From a checkpoint of a small transformer trained on Wikipedia: 8681 steps.
MLP neurons of a small language model. Each row is named by its layer, matrix (up: input weights) and neuron, and shows model dimensions 48-175. Each number is 128 + 32 x the weight over its row's rms, rounded and kept within 0 to 255.
A block is one neuron, or neurons of one layer that tend to fire together. After each block is what it responds to, as a language model described it from the Wikipedia text at the highest values.

L6.up410 [130 117 126 103  80  99 107  83 150 147 162  82 152  99 107 168 139 142 111 129  65 101 117 177  80  68 120  65 115 127 120  68 144  52 107 127 140 214 103 179  95 172 112 158 121 197  85 158 178 159 126 168 104 152 147 186  99 114 123 173 101 127 114 147 129 170 118 143 223 152 111 158 141  89  84 123 100 193 105 107  99 157 128 126 154 133  96  91  78  84 126 153  82 149 117 140 110 205 113 154 117 105 137 153 175 153 100 130 161  83  99 119 110 171 137 112 118  74  57 168 118 132  70  91 137 131  57 172]
L6.up1006 [131 157 174 100 144 117 179 156 156 105 118 106 132 108 145  80 145 120 138 127  70 189 119 128  97  57 164 103 135 204 154 117 122 138  91 126  65 145 193 137 147 166  98 156 113 108  92 133 113 185  85 176  95 119 113 179 152 131 101 167 198 138  79 164 145 149 163 101 116 154  94 116 120 161 158  98  64 115 143  99 131 159 127 110 111 159 100 173 151  87 135 185  86 128 174 137 103 106 116  97 131 105 124 130  99 151  94 111 129 150  92  82 105 107 203 123 129 109  97 143 151 140  77 169 142 161 104 170]
L6.up1155 [101 119 187 131 104 117 124 144 145 127 125 103 140  88 128 157  76  45 152 110  24 129 166 162 100 137 118  99 146 128  98 116 149  93 101  91 116 158 146  98 135 178 115 150 149 106 112 132 133 119 119 118 131 153  69 135 148 113 111  83 105 178 102 153 122 123  70 114  90 156 158 125  94 113 126 133 133 167  68  73 139 184 126 130 191 118  58  46 152  83 162 105  77 118  83 111 136 162  99 124 146 149  72  94 144 105 168 157 122 138 103 143 197 119 226 142 149  65 180 144 139 157  67 151 117 112 112 113]
L6.up1313 [153 153 140  87 139 121 147 173 153 111 128 112 130  66 135  89 108 110  99 158 154 152  96 110  99  86 114  98 119 135 101 152 135 105 155 139  84 141 124 148 117 116  63 150 109 101  77 193 151 166 134 171 127 142  90 155 130 179 162 198 146 150 151 147 118 177 155 146 184 178 110 153 164 133 161 106  94 156 161 117 158 102 110 166  87 170 113  98 109  99 142 104 144 180 148  97  94  89 132  99 176 134 138 130 119 114 138 106 149 144  80 102 140  77 134 116 161  92 141 151  71  85 107 160 173 124  55 186]
L6.up1839 [155 132 105 180 149 167  87 125 123  87 110 137 158 109  65 135  91 153 125 115  90 166 148 191 135 107 136 113 133 106 125 146 160 199  85 136 109 113 116  91 146 154 122 137 122  91 163 129 129 158 177  93 128 125  92  95 128  92 148  91 114 199 117 159 139 125  97  67 100 144 122  88  97  98  80 161 102 129 153 142  74 106 153 173 128 185 176 131 169 110 148 138 136 153 128 108 116 102 140 135 102 118 139 196 125 110  74 140  92 148  84 111  98 134 188 186 123 138 112 102 124 150  74 177 139 150 116 112]
L6.up1887 [144  90 137 117 134 174 101  65 126  44  80  89 150 149  87 164 149  96 133 179 148  98 106 164  99 121  88 140 145 179 134  47  78  61 111 129 154  95 127 103 125 144 133 178 119 166 157 126 103 165 111  77 177  77 105 119 149 110 122 130 101 156 111 138  90 103 107 145 114 156 168 143 139 138 128 181 116 227  98 120  99 132 141 199 196  79 159 134 140 138 148 101  84 121 115  77 179 161  78 176 127 137  63 133 151  80 130 136 103 150 115 122 134  99 150 113 136 131 137 134 115 129  97 190 133 113  74 158]
L6.up2012 [139 120 151  92 102 124 109 132  99 152 130 100 119 149 125 107 116 107  79  78 140 122 146 110  37 125 169 124 104 143 100 214 171  79 107 131 139 179  71 118 141 171 107 130 113 161  88 111 167 147  99 116 150 165  75  92 156  93 159 149 148 194 103 170 136 129 146 126 144 163 134 197 139 198 142  99  38 133 102 134  86 145  52 122 136 217 114 168 104  96 139 139  87 131 124 142 117 148 139 101 140  67 148 153  94 151 134 114 123 115 166  91  93  75 166  76  91 124 157 160 130 121 119 148 157 105 131  73]
L6.up2284 [112 173 158 111 136 142 143  85 123  59 157 116  85 107  68 123 122 132 105  86 134 129 112 166 104  70 134 101 123 147 121 154  92  72  67 105 168  83 176 108 123 155  83 125  95 129 135 164 157 148 129 228 124 134 111 131 120  89 155 110 105 146  61 116  92 155 119 110  94  83 133 163 112 132  70 109 114  91  40  92  70 180  94 112 138  98  83 178 168 109 202 142  72 140 112 116  70 100  66 130 163  69 139  89  86  89  67 188 109 123  71 150  83 107 159 108  51  77 148 172 101 105  94 147 129 164 138 113]
Responds to: Section heading ends. Line breaks and == closing Wikipedia section or infobox group headings (Personnel, Discography, Population) right before lists or tables; also table pipes and mid-word fragments.

L5.up1289 [118 143 161 139 162 115 147 123 172  94 112  76 149 106 119 154 138 110  94 167  83 142 142 100 101 122 118 115 121 146 138 107 131  57 101  79 106  66 128  39 145 175 110 138 124 171  71  82 180 110 138 152 166 116  77 179 117 101 137 169  78 140  78 117 180 178 134 122 149 105 100 119 179 108 169 131 119 126  86 121  49  97 133 172 135 139  50 109 127 122 104 135 119 150 135 151  98  95  83 110 175 127 129  98 128 169 128 180 156 160  81 113 105  40 201 150  59  80 137 136 192 179 132 206 138 138 110 136]
Responds to: "As" and heading ends. Mostly the word as/As in phrases like as follows, as of, as many; also the closing == or === of section headings before tables; plus scattered word fragments (Inc, -c).

L6.up123 [ 96 138 138  66 123 118 131 132 131 138 134 148  99  65  98 143 139 127 152 127  80 122  91 115  98 100 130  56 167 122 113 143 116 107  72  71  92 127  93 125 157 148 101 149  94 125 136  96 183 130 123 114 143  62  59  97  90 126 124 145 101 184 105  52 146  74  87 121 157 183 148 138 119 104 146  77 126 158  79 113 138 123 119 155 104 103 108 108 101  97 115  97 161 153  72  70 153 111 124 102 184  85 116 117  73 130 176 160 107 101  78  97 132 106 193 135 150  97 148 137 167 134  77 150 133 161 127 165]
L6.up557 [126 120 130 117  73 123  77 144  92 172 160  97 124  64 126  88 119 140 132  60  69 151 106 113  99  81 182 162 121 141 160 118 155 161 106 147  81  93 159 121 157 132 129 189 101 100 175 201 136 155 137 198 117 102  81  97 157 122  76  93  85 111 133 119 135 106  97  71 111  98 118 137 121 160 100 101 116 140 141 146 205  95 164 146 110 135 117 162  45 166 105 183 106 117  89 116 137 167 127 136  84 147 115 153 135 128  56 173  76 112  98 105 144 178 120  70  96 121 129 135 139 132  67 142 145 102  58 157]
L6.up654 [131 128 187  78 140 160 120 152  91 124 101 137  94  93 129 131  72  80 138 163 142  95 172 100 131 120 139  50 158 144 103 171 136 118 106 141 154 121 193  99 114 176 102 148 125 126  94  94 133 143 129 159 160 152  85 165 103 126 117 121 100 234 156 139 111 170 147 116  90 123 131 115 107 129  69 148 133 163 100 162 152  97  75 114 135 105 111 109 153 151  92 145  65 143 125  88 132 116 130  89 159 151 148 150 106 182 166 171  86  94 145 152  75 125 141 195  83 182 148 156 134 122 100  68  93 135  87 121]
L6.up1250 [100  92 140 157 142 185 133  97 155 102 116 143 135  56 160 221 176  52 102 156 112 163 159  86  62 147 101 112 110 116 142 158 118 121 137 125 102 146 186  97 126 114  92 150 100 114 171 112 114 157  76 138 113 119 102 117 137 101 154 105 103 115 133  67 158  51 109  90 136 100 135 130 110 110  71 132  99 139 163  76  51 144 144 131 154 130 137 137  95 130 109 142  51 129 111 109 156 132  59 166 168 125  84 106 116 195 113 107 173 140 122 188 139 171 114 198 122 152  62 142 192 121 100 123  85 113 112  78]
L6.up1668 [148 109 138 160 111 159 131 139 136 198 122  60 180  79  57 113 156  90  91  90  90 163 158 135 141 121 108 124 130 141 107 116  51 142 101 153 142 128  94 159 129 117 126 128 102 152 127 142 104 180 160 149 113  78 112 161 126  94 119 193 185 123 110 203 132 166 160  88 208 159 133 123 164 142 153 134  68 114 138  98  81  80 220 134 103 158 166 194  78 141 132 115 105 142 121 108 144 121 107  69  95 109 115 120  77 124 122 203  97 110 144 106 107  92 155 143 120  89  94 179 177 151 127 136 125 110 127 130]
L6.up1989 [103 157 151 145 134 151 112 141 154 112 128 143 155 149 105 162 124 127  27  98  27 105 135 147 103  95 142  55 112 156 135 152 155 112 172 155 116 138 186 162 133 124 123 153 152 155 109  99 177 145 132  49 132 120  90 155  84 129 139 120 154 180 132 151 139 100  66 121  92 104 149 134 125 135  77 202  99 121 175 105 118 142 181 110 165 177 138  83 174 115  93 132  70 135  96 151 148 141 107 152 126 127 115 193  41 186 150 134 144 113 171 103 118 162 138 187 125 132  94 140 200 142 135 119 114 133 111 130]
L6.up2132 [114 202 127 118 132 172 113 139 177 126  72 135 194 160  82 213 136 139 150 125  87  97 117 122  88 123 123  67 123 138 178 130 135  25 113 119  92 145  89 138 143  80 132 168 151  88  59 130 121 149 143 112 103  68  86 160 119  94 181 110 119 122 118  87 157  73  53 134 181  38 150 162 151 136 152 137 125 146 105 141 152 122  92 123 148 127 118  99 138  51 169 137  99 129 122  89 146 138 114 115 143  88  88 115  78 139 155 169 128  84 134  92 145 202  85 193 119 112 134 134  83 133  78 156 142 148  71 147]
L6.up2170 [122 109  94 106 111 224  86 207 116 185 102 133 148 126 158 121 122 124 125 108  86 107 143  99 139  93 106  91 135 127 136 140 120 120 106  80 101 110 100 136  95 171 134 197  89 146 161 123 169 127 154  83 189 126 157  84 117 148 170 129 119 132 133 109 118  98  82 136 116 103  97 136 147 117 154 171 129 150 109 134 122 119 176 104 142 128 118 142 111  90  85 114 114 128 157 158  91 153  78 157 112  89 162 119 143 156 115 114 106 110 132 133 182 166 163 186 100 135 122 120 168  99 107  87  69 151  98 129]
Responds to: Quote-opening marks. Opening quotation marks starting a direct quotation after said, wrote or a colon; weaker on stray punctuation and word fragments in tables or lists.

L5.up984 [112 111 126 173 138  91 184 166 202 162 157 111 170 144 122 167  83 139 123 188 123 153 110 132  82 105 135  84 153 188 105 117 164 141 125 124 121 134 122  40 162  99 102 108 137  93 147 138 120 162 152 146 130 109  99  80 116 111 127 154  99 144 133 174 169 150 156  67 183 146 219 100 104 202  80 112 116 172 143 173 112 103 100 125 113 111 124  98 153 158 174 110 111 138 105 118  98 147 102 144 141 175 141 128 136 159 141 141 111  78 105 184 113  73 173 101 116 144 147 156 112 142 140 182 117 191 116  95]
Responds to: Mid-word subword fragments. Middle pieces of words split into three or more tokens, as in imp-un-ity, sup-por-ters, micro-bi-ologist, ar-chit-ects.

L7.up40 [131 109 179 149 124 153 173 118  94 149 127 111 173 118 147 194 131 123 106 142 135 118 122 133  88  32 100 106 116 135 156 187 104  72  93 138  99 126 140  89 139 119 118 136 124 112 120 207 104 116 125 174 131 134 169 179 133  95 136 116  74 160 129 141 140 160 103  90 127  72 106 177 111 146 176 154 123 138  93 130 106 113 106 169 150 125 122 100 135  72 165 160 138  91 133 146  75 144 170 127 112 139 155 116 130  98 171 130 161 119  97 149 155  99 140 102 131 131 137  64 126 130 122 188 117  77  60  71]
L7.up60 [139 160  91  42 154 118 147 131  81 105 137 141 129 105 128  95 116 111 175 149  79 157 151 154 110 167 105 114 163 115 116 103 199 123  91 102 176  90 143  90 123 144 159 132  93  91 108 156  97 148 145 127 103 148 100 165 194 147 112 173 125 174 132 128  93 164 133 111 138 114 181 105 144 192 140  63 147 149 115 133  68 137 182 181 133 143 122  77 110 109 149 167 146  90 107 110  96  96 129 110 171  36 129 130 135 120 133 128 154 119  74 172 116  28 145 115 156 145 104 130 108 123 131 105  91  79 101 111]
L7.up582 [140 103 167 129  91 107 140 163 100 151 187  74  59  69 132 156 151 107 134 144 141 173 141 108 110 104 146 138 135 181 138 140 123 117 121 161 139  70 115  76  80 112 129 102 137 112  80 123 135 145 135  99 117 126 116 188  50 153 113 138 101 130 131 161  82 155 133 141  74 132 168 103 118 184 110 145 138 117 129 101 141 100 180 135 107  96 174 129 120 149 153 170 121  89 138 173  83 140  99 136 152 112 133 123 101 119  64 105  90 141  86 123 158  88 139 107  89 178 135 134 211 155 176 172 117 211 160 117]
L7.up843 [119 162 162 110 127 142 161 137  85 182 106 117 146 108  70 110 117 112  79 119  75 125 103  94 105  96  90  44 200 111 106 121 134 120 110 112  80 117 128  54  87 143 121 118 118 156 115 123 128 154 104 193 131 154 134 141 125 120 127 133 174 158 121 196 127 152 142 104 149 125 118 183 183 145 167 118 126 131 112 183 153  68  50 116 139 118 134  88 155 167 164 185 108 124 167  80 159 103  57 155 135 144 220  87 156 167 189  67 110  86 120 200 138  85 149 166  84 119 174 122 116 145 105 159 142 120 104 106]
L7.up1333 [133 110 195  72  77 118 112 180 172  82 104 100  97  94 140 150  97 147 162  74 150 200 107 110  83 130 135 123 121  68 182 190 139  83 123  85 126  99  95 139 129 124 144 127 128  91  66  80 167 119 109 132 115 174 154 122 100  96 161 111 149 159 175  80 151 117 119 128 165 190 140 138 141 167 137 106 134 183 116 110 170  78 127 110 119 123 103 132 158 155 176 172 164 147 170 197 150  81 162 123 134  74 167 115 155 175 143 149  79 136 119 141  98  93 121  65  93 174  98 108 172  85 122 202 149 117 163 130]
L7.up1645 [187 106 123  79 108 108 154 156 140 118 118  78 195  99 133 145  85  76 158 190  99 105 111 142  86 120 113  46 142 110  90  87 119  71  83 158  79 186 180 115 158 162 194 151 112 129 133 180 168 143 166 173 169  93  85 122 148 156 136 155 172 166 168 122  90 159 124  86 129  84 156 119  60 152  92 129 133 124 100 166  93  92 126 128 160 117 114  84 161 163 194 111 119 184 118  71 145 100 109 143 141 115 219 110  84 138 170 133 131 117 120 172 120 102 182 101 155 105  97 149 102 137  58 125 154 177  76 114]
L7.up1726 [131 139 154 157 106 104 205 117 110 150 115 119 138 101 147 133 145  90 160 149 115  81  61 129 126  79 134 108 148 138 116 148 129  48 114 132  84 109 218  84 100 108 106 156 136 118  95 135 119 131 124 101 161 179 110 201 157 131 138 167 103 104 153 162 140 175 130  87 133 127 139 167 138 143 132 102 129 131 127 157 157 109 131  86 149 165 139 129  90 143 157 145 204 120  72 169  73 107 156 123 147  92  92  97 123 182 169 110 150  79 132 179 130 100 145 120 138 146  99 114 143 100 163 156 126 159 140 164]
L7.up1899 [ 41 169 180 120  91 146 120  98  94 178 139 194 104  66 110 145 125 137 147 130 116  99  75 161 114 125 127 120 175 122 133 189 172 120  40 128 132 144 127  86 134 171  61  75 160 145 107 136 169 191 154 124 151 123 105 164 118 137 172 115 126 108 106  92  87 142 125 134 140  66  98 134 114 162 199 123 187 153  81 126 166 101 122 155 103 158 109  85 104 134 179 169 145  96 154 141 139 136  99 149 136 151 119 145 148 201 175 108 111 143 150 139 128 150 134 144 120 127  90 111  90 115 111 164  91 127  96 162]
Responds to: Mid-word fragments. Short inner word-pieces inside words split into three or more tokens, after the opening fragment and before the ending, e.g. dist-in-ction, Consp-ir-acy, c-ol-lege.

L5.up2134 [105 142  76  88 185 141  83 148  87 159 112 109 105 112  89 126 120 121 110  58 105 132 165  97  83 135 141  64 120 128 154 162 109 135  70 121  76 138 115 188 149 109 124 193 132 157  93 125 123 186 131 100 135  73 146 120 120  71 136 114 186 136  70  61 143 148  70  87  96 137 159 116 116 135 132  94  64 134 163 142 118  69 156 133 102 132 112 111  95 157 148  88 125  74 137 107  98  91  99  94 117 106 128 125  41  96 163 173  66 121 128 116 166  63 123 141 110  93 111 126 182 135  97  98 105 118 110 122]
Responds to: Opening quotation marks. Opening quote marks that begin a quotation after a reporting verb such as described it as, wrote, or told me, mostly in reviews and reported speech; weaker on first-person I and clause-opening commas.

L6.up137 [ 65 128 151  91  84  98 163 178 150 159 109 160 121 117 112 154 111 113 145 139 127 123 115 119 174 146 193  84 154 157  83 148 150 139 129 135 123 100 209 119  80 133 165 153 143 119 128 147 148 156 229 129 103 125 106 155 117 169 137 136 121 137 119 187 104 167 163 118  63 149 117 125 142 178 180 100 146 130 129 130  62 123 128 129 141 142 143 162 140 100 146 153 115 118  76 100 131 133 149 114 189 113 127  98 122 110 157 117 128 143 122 201  82 120 136  63 125 138 123 101 131 102 128 113 103 132 170 184]
L6.up243 [ 99 128 125  95  87 170 100 109 166 137 201  79 157 136  88  87 139 118 133 121 157 140 172  73  38 134 104  92 118 167  99 154  77 139  88 173  65 136 140  86 175 158 103 138 116 135 103 168 146 174 150 150 128 110 129 177 194 130 120 161 114 135 139 211 142 145 150 136 132 129 169 153 123 163 144 114 158 130 156 100 109 118 188 177 152  75 105 132 135 117 177 163 139 139  97  85 148 112  19 148 133 129 118  97  97  96  80 183  84 120 150 181 164  85 121 146 152 101  92 118 107  89 124 157  80 156 150  79]
L6.up392 [142 165 174  75 116 128 178  87 150  83 157 117 145  73 109 137 191  62 145  83 118 128  64  92 101 147 127 158 165 153 146 210 137 131 140 129  77  58 133 101 134  64 136 148 120 140 130 119  60 181 142 121 101  73  91 172  97 147 148 147 172 143 139  83 155 160 122 157 139 127 151 153  98 166 149 123 125 142 135 175  76 106 186 137 115  90 113 128 137 143 121 140 116 125  45  98 169 205 124  92 161 125 160 193  57 152 172 166 102 139  88 174 140  97 151 163  99 150 148 143 161 147 142 177 144 149 201 113]
L6.up554 [ 93 134 122  66 205 163 155 147 166 128 110 133 168 124 109 149  94 137 167 101 148 186 134 103 141 132 144  96 128 147 121 152 143 109 105 155  84 107 132 143  93  87 171 149  76 113 104 114  76 101 133  96 138 154 157 137 119 114 224 165 122 123  83 137 125  99 135 126 156  96 118 177 137 121 187 143 123 158 127  26 122 175 147 101  70 101 100 103 126  92  99 110 121 135 137 175 161 166 108 154 172 148 159 125  93  92 141 144  96 126 126 193 125  47 165 123  94 159 134  80 149 124 149 128 110 144 198 108]
L6.up1159 [104 193 195 101 131 129 184 121 114 184 162 170  80  82 136 137  98 126 131  76 151 119 157 122 113 123 137  63 149 172  78 170 155  98 130 195 131 100 145  92  69 114 178 151 136  97 101 107 112 170 126  95  99 163 123 167 136 129 195 142 118  82 144 128 138 114 175 142 142 114 105 217 134 220 136 161 150 127 109 121 196 140 141 147 124 137 132 110 106 114  41 199 156 130 110 153 147 127  95 101 163 126  78 123 125 121 201 142  94 122  98 172 152 110 147 167 125 207 146 148 149 166 138  86 129 122  76 110]
L6.up1611 [101  95 114 106 214 149 150 125 191 158 120 152 147  98  52 130  77 160 129 153 101 160 135 197 125 122  98  80 157  91  99 136 149 109  97  63 142 141  93  78  77 123 127 138 108 112 112 148 128 116 160 160 180 121 106 102  99 170 114 106  99 151 104 156 151 176 142 121 129 116 147 126 147 109 184 100 120 160 111 169  51 101 120  69 141 165 106 102 114  43 159 119 211 146 167 118 199 136 121 144 156 127 105 164 140 145  75 146  76 102  91 129 135  75 147 141 151 140 153 149 129 101 119 118  86  99 100 166]
L6.up1614 [134  71 139  33 100 128 120 146 149 161 147 141 157 125 122 141  67 122  84 139 106 152 116 124 144 140 150 127 119 129  96 128  94 113 159 135 150  54 176 123 162 108 119 117 109 159 155 118 139 137 153 152 154 103 103 162 102 208  95 110 107 161  86 121 104  99 133 190 131 150 204 177 104 201 165 171 169 136 117 127 103 109 145 133 117 118 103 159 134 117  99 128 116 173 120 133 131 151 148 122 166  51  90  98 106 150 169 102  92 147 116 160 110 136 119 100 110 174 146 134 100 127 107 150  88  98 103 164]
L6.up2187 [118 171 153  98 117 102 109 126 147 154 155 120 160  90  75 103 131  99 104 113 125  72 150 117 114 118 212  65 131 196  90 133 160 123 165 135 144 132 128 105 125 175 128 125 148 157 132 129 142 106 154 156 146 187  77 141 148 145 126 104 117 158  60 131 135  76 153 113 120 142 107 150 109 195 204 137 153 121 116 143 130 102 153 108 124 103  64 118 141 138 148 125 156 130  99 126 125 196 144  97 180 141 100 127 108 138 110 154 114 119 132 198 108  93 145 140  34 181 111 141 129 129 138 191 109 106  80 111]
Responds to: Mid-word subword pieces. Interior fragments of long words split into several tokens, e.g. prest-ig-ious, tuberc-ul-osis, def-end-ant, including names like Rodr-í-guez.

L7.up668 [119 110 176 166 144 144 140 144 130 142 133  82 132 154 115 199 110 109  43 166 129 139 137 167 114 129 130 172 135 140 144 114 116  97 125 142 130 116 190 101 121 161 118 105 138 143  90  71 114 173 183 132 158 106 118 166 145 121 178  79 112 123 158 116 118  70  34 100 159 172 141 109 101 169  41 123 105 155 127 137  96  99  56  85 112  95 122 105  86 163 126  91 136 107 109 139 169  86 106 122 101 116 161 179 116 127 102 194 106 105 174 148 137 140  74 151 126  81 151 117 124 146  77 134 124 172 135  69]
L7.up717 [162 133 154  76 125 160 110 140 105 122 122 133 195 108  92 117 149 129 136 125  57 131 106 111 186 129  81 114 152 163 139 140  91  86 134 142 109 134 127 145 164 197 133 136  96 109  91 136 146 120 153 180 122 171 155 141 180 149  98 111  89 140  94 139  52 141  98 106  97 175 135 142 156 148  95 141  46 103  73 136  73 156 167 111 124 163 162 109  88 151 121 104 162 154 126 119 160 133 123  74 133  78 125  81  87  32 158 176  98 119  64  98 113  38 176 168  94  87 164  77  92 129 200 150 134 144 196 189]
L7.up747 [113 121 139 142 130 114  90 131 118 111 137  96 158  98 159  93 158 120 137  88 133 106 179 151 154 113 198  92 126 138  92 159 122 111 144 142 175 159 157 152  61 154 127 112 117 140 135 104 123 152 102 126 150 131  52 103 137 130 146  81 107 129 120  56 173 162 133  83  99 218 166 115 118 108 165 134 141 130 148 145 113 120 120 120 135  90 147 157 171 162 100 106 173  65 121 103 198 139  99 104 145  57  63 140 159 220  89 167 114 122 122 137 142 125 138 145  67 192 156  95 157 123 204 111  93  75 140 108]
L7.up994 [105 153 103  77 133 201 106 119 151  93 124 215 158 136 145 127 148 159 137  89  87 100 132 125  68 168 135  79 134 156 184 179 177  87 124 123 136 146 152 112 141 139 147 145 164  87 109 188 161 173 168  88 156 158 119 137 178 107  99 119 153 155 131 119  90  97 128 165 145 157 204 123  85 113 163 120 118 175 142  76 157 164 133 140  72 201 146 124 114  60 103 107 195 146 153 158 138 150 130 125 130 130 117 209  72 100 100 113 103  43 130 137 118 108 136 168 109 179 125 101  50 111  91 122 105 130 183 123]
L7.up1164 [101 145 158 149 206 132 106 190 132 125 121 103 150 148  96 152 145  79 164 134  85 133 127 133 111 107 136  62 103 141 123 107 120  81 143 139 124 117 131  98 127 143 119 163  62 124 124 119 130 199 124 138 117 109 124 123 186 116 112 104 177 179 125  49 132  75  42 141 167 180 121 101 100 189 155 156  99 165 144 148  78 102 159 137 122 115  95  97 157 128 161 105 151 134  70 114 153 137 108 141 144 135 135 198 138 173 127 178 130 130 137 140  98 110 195 130  79 124 123 124 114 103  91 127 110 100 126 141]
L7.up1440 [ 77 108 126 112 146 179  58 120 117 134 168 176  58 100 115  83 145  86  56 143 126 114 176 136 164 123 158  94 123 125 137 109 143 164  99  59  93 116 136  90 118 138  93 141  90 130 167 109 111 140 119 159 128 179  99 129 183 142 132 120 129 103 110 128 115 101 147 111 108 123 149  63 116 133 150 101 131 116 182 127  91 132 109 139 180 186 143 183 191 123  76 205 109 139 128 113 159 159  96 145 147 146  78 128 145 118 101 161 162 119 115 133  74 111 129 156 126 189  87 141 105 107 119 120 106 105  85 153]
L7.up2133 [137 148 136 104 205 150  83 131 127 143 140 182 129  89  75 177 189 127  89 143 124 146 154 149 167 106 155  89 102 123 152 135  63 122  80 158 130 143 129 100 182 160 123 122  72 126  84 139 157 140 144 198 105 138  81 171 139 104 112 110  95 117 130  87 107  93 142 128 202 164 126  92 135 147  95 139 132 151 137 100 123 151 199 117  95  97 103 100 115 121  92  81 113 160  85 129  82 114 171 113 102 131 140 124 102 103 193 178 166 124 131 117 127  98 174 149 137  69 112 104 137 124 175 128 115  94 109  92]
L7.up2180 [144 133 121 102 121  96 121 163 124 159 146 164 142 138 121 161 137 138  90 110 149 132 129  88 150  90 143 138  99 137 194 125  93 119 134 133 174 134  99 130 198 126 119  86 144  95 124 146 143 108 169  90 176  85 156 117  81  48 121 167 153 160 127 144  90  95  68 117 134 152 136 107 109 160 116 186 104 176 123 112  93 133 178 118 131 106 147 155 145 133  95 121  88 178 139 149 125 160 105 159 214 113  95 120 150  61 127 113 118 124 115 150 122 117  95 165 147 174 139  86  75 165 155 143 113 148 174 158]
Responds to: Opening quote mid-sentence. Opening quotation marks that start a quoted fragment mid-sentence, e.g. described as ", was "; also weaker hits on not, Un-/un-, and Act in law titles.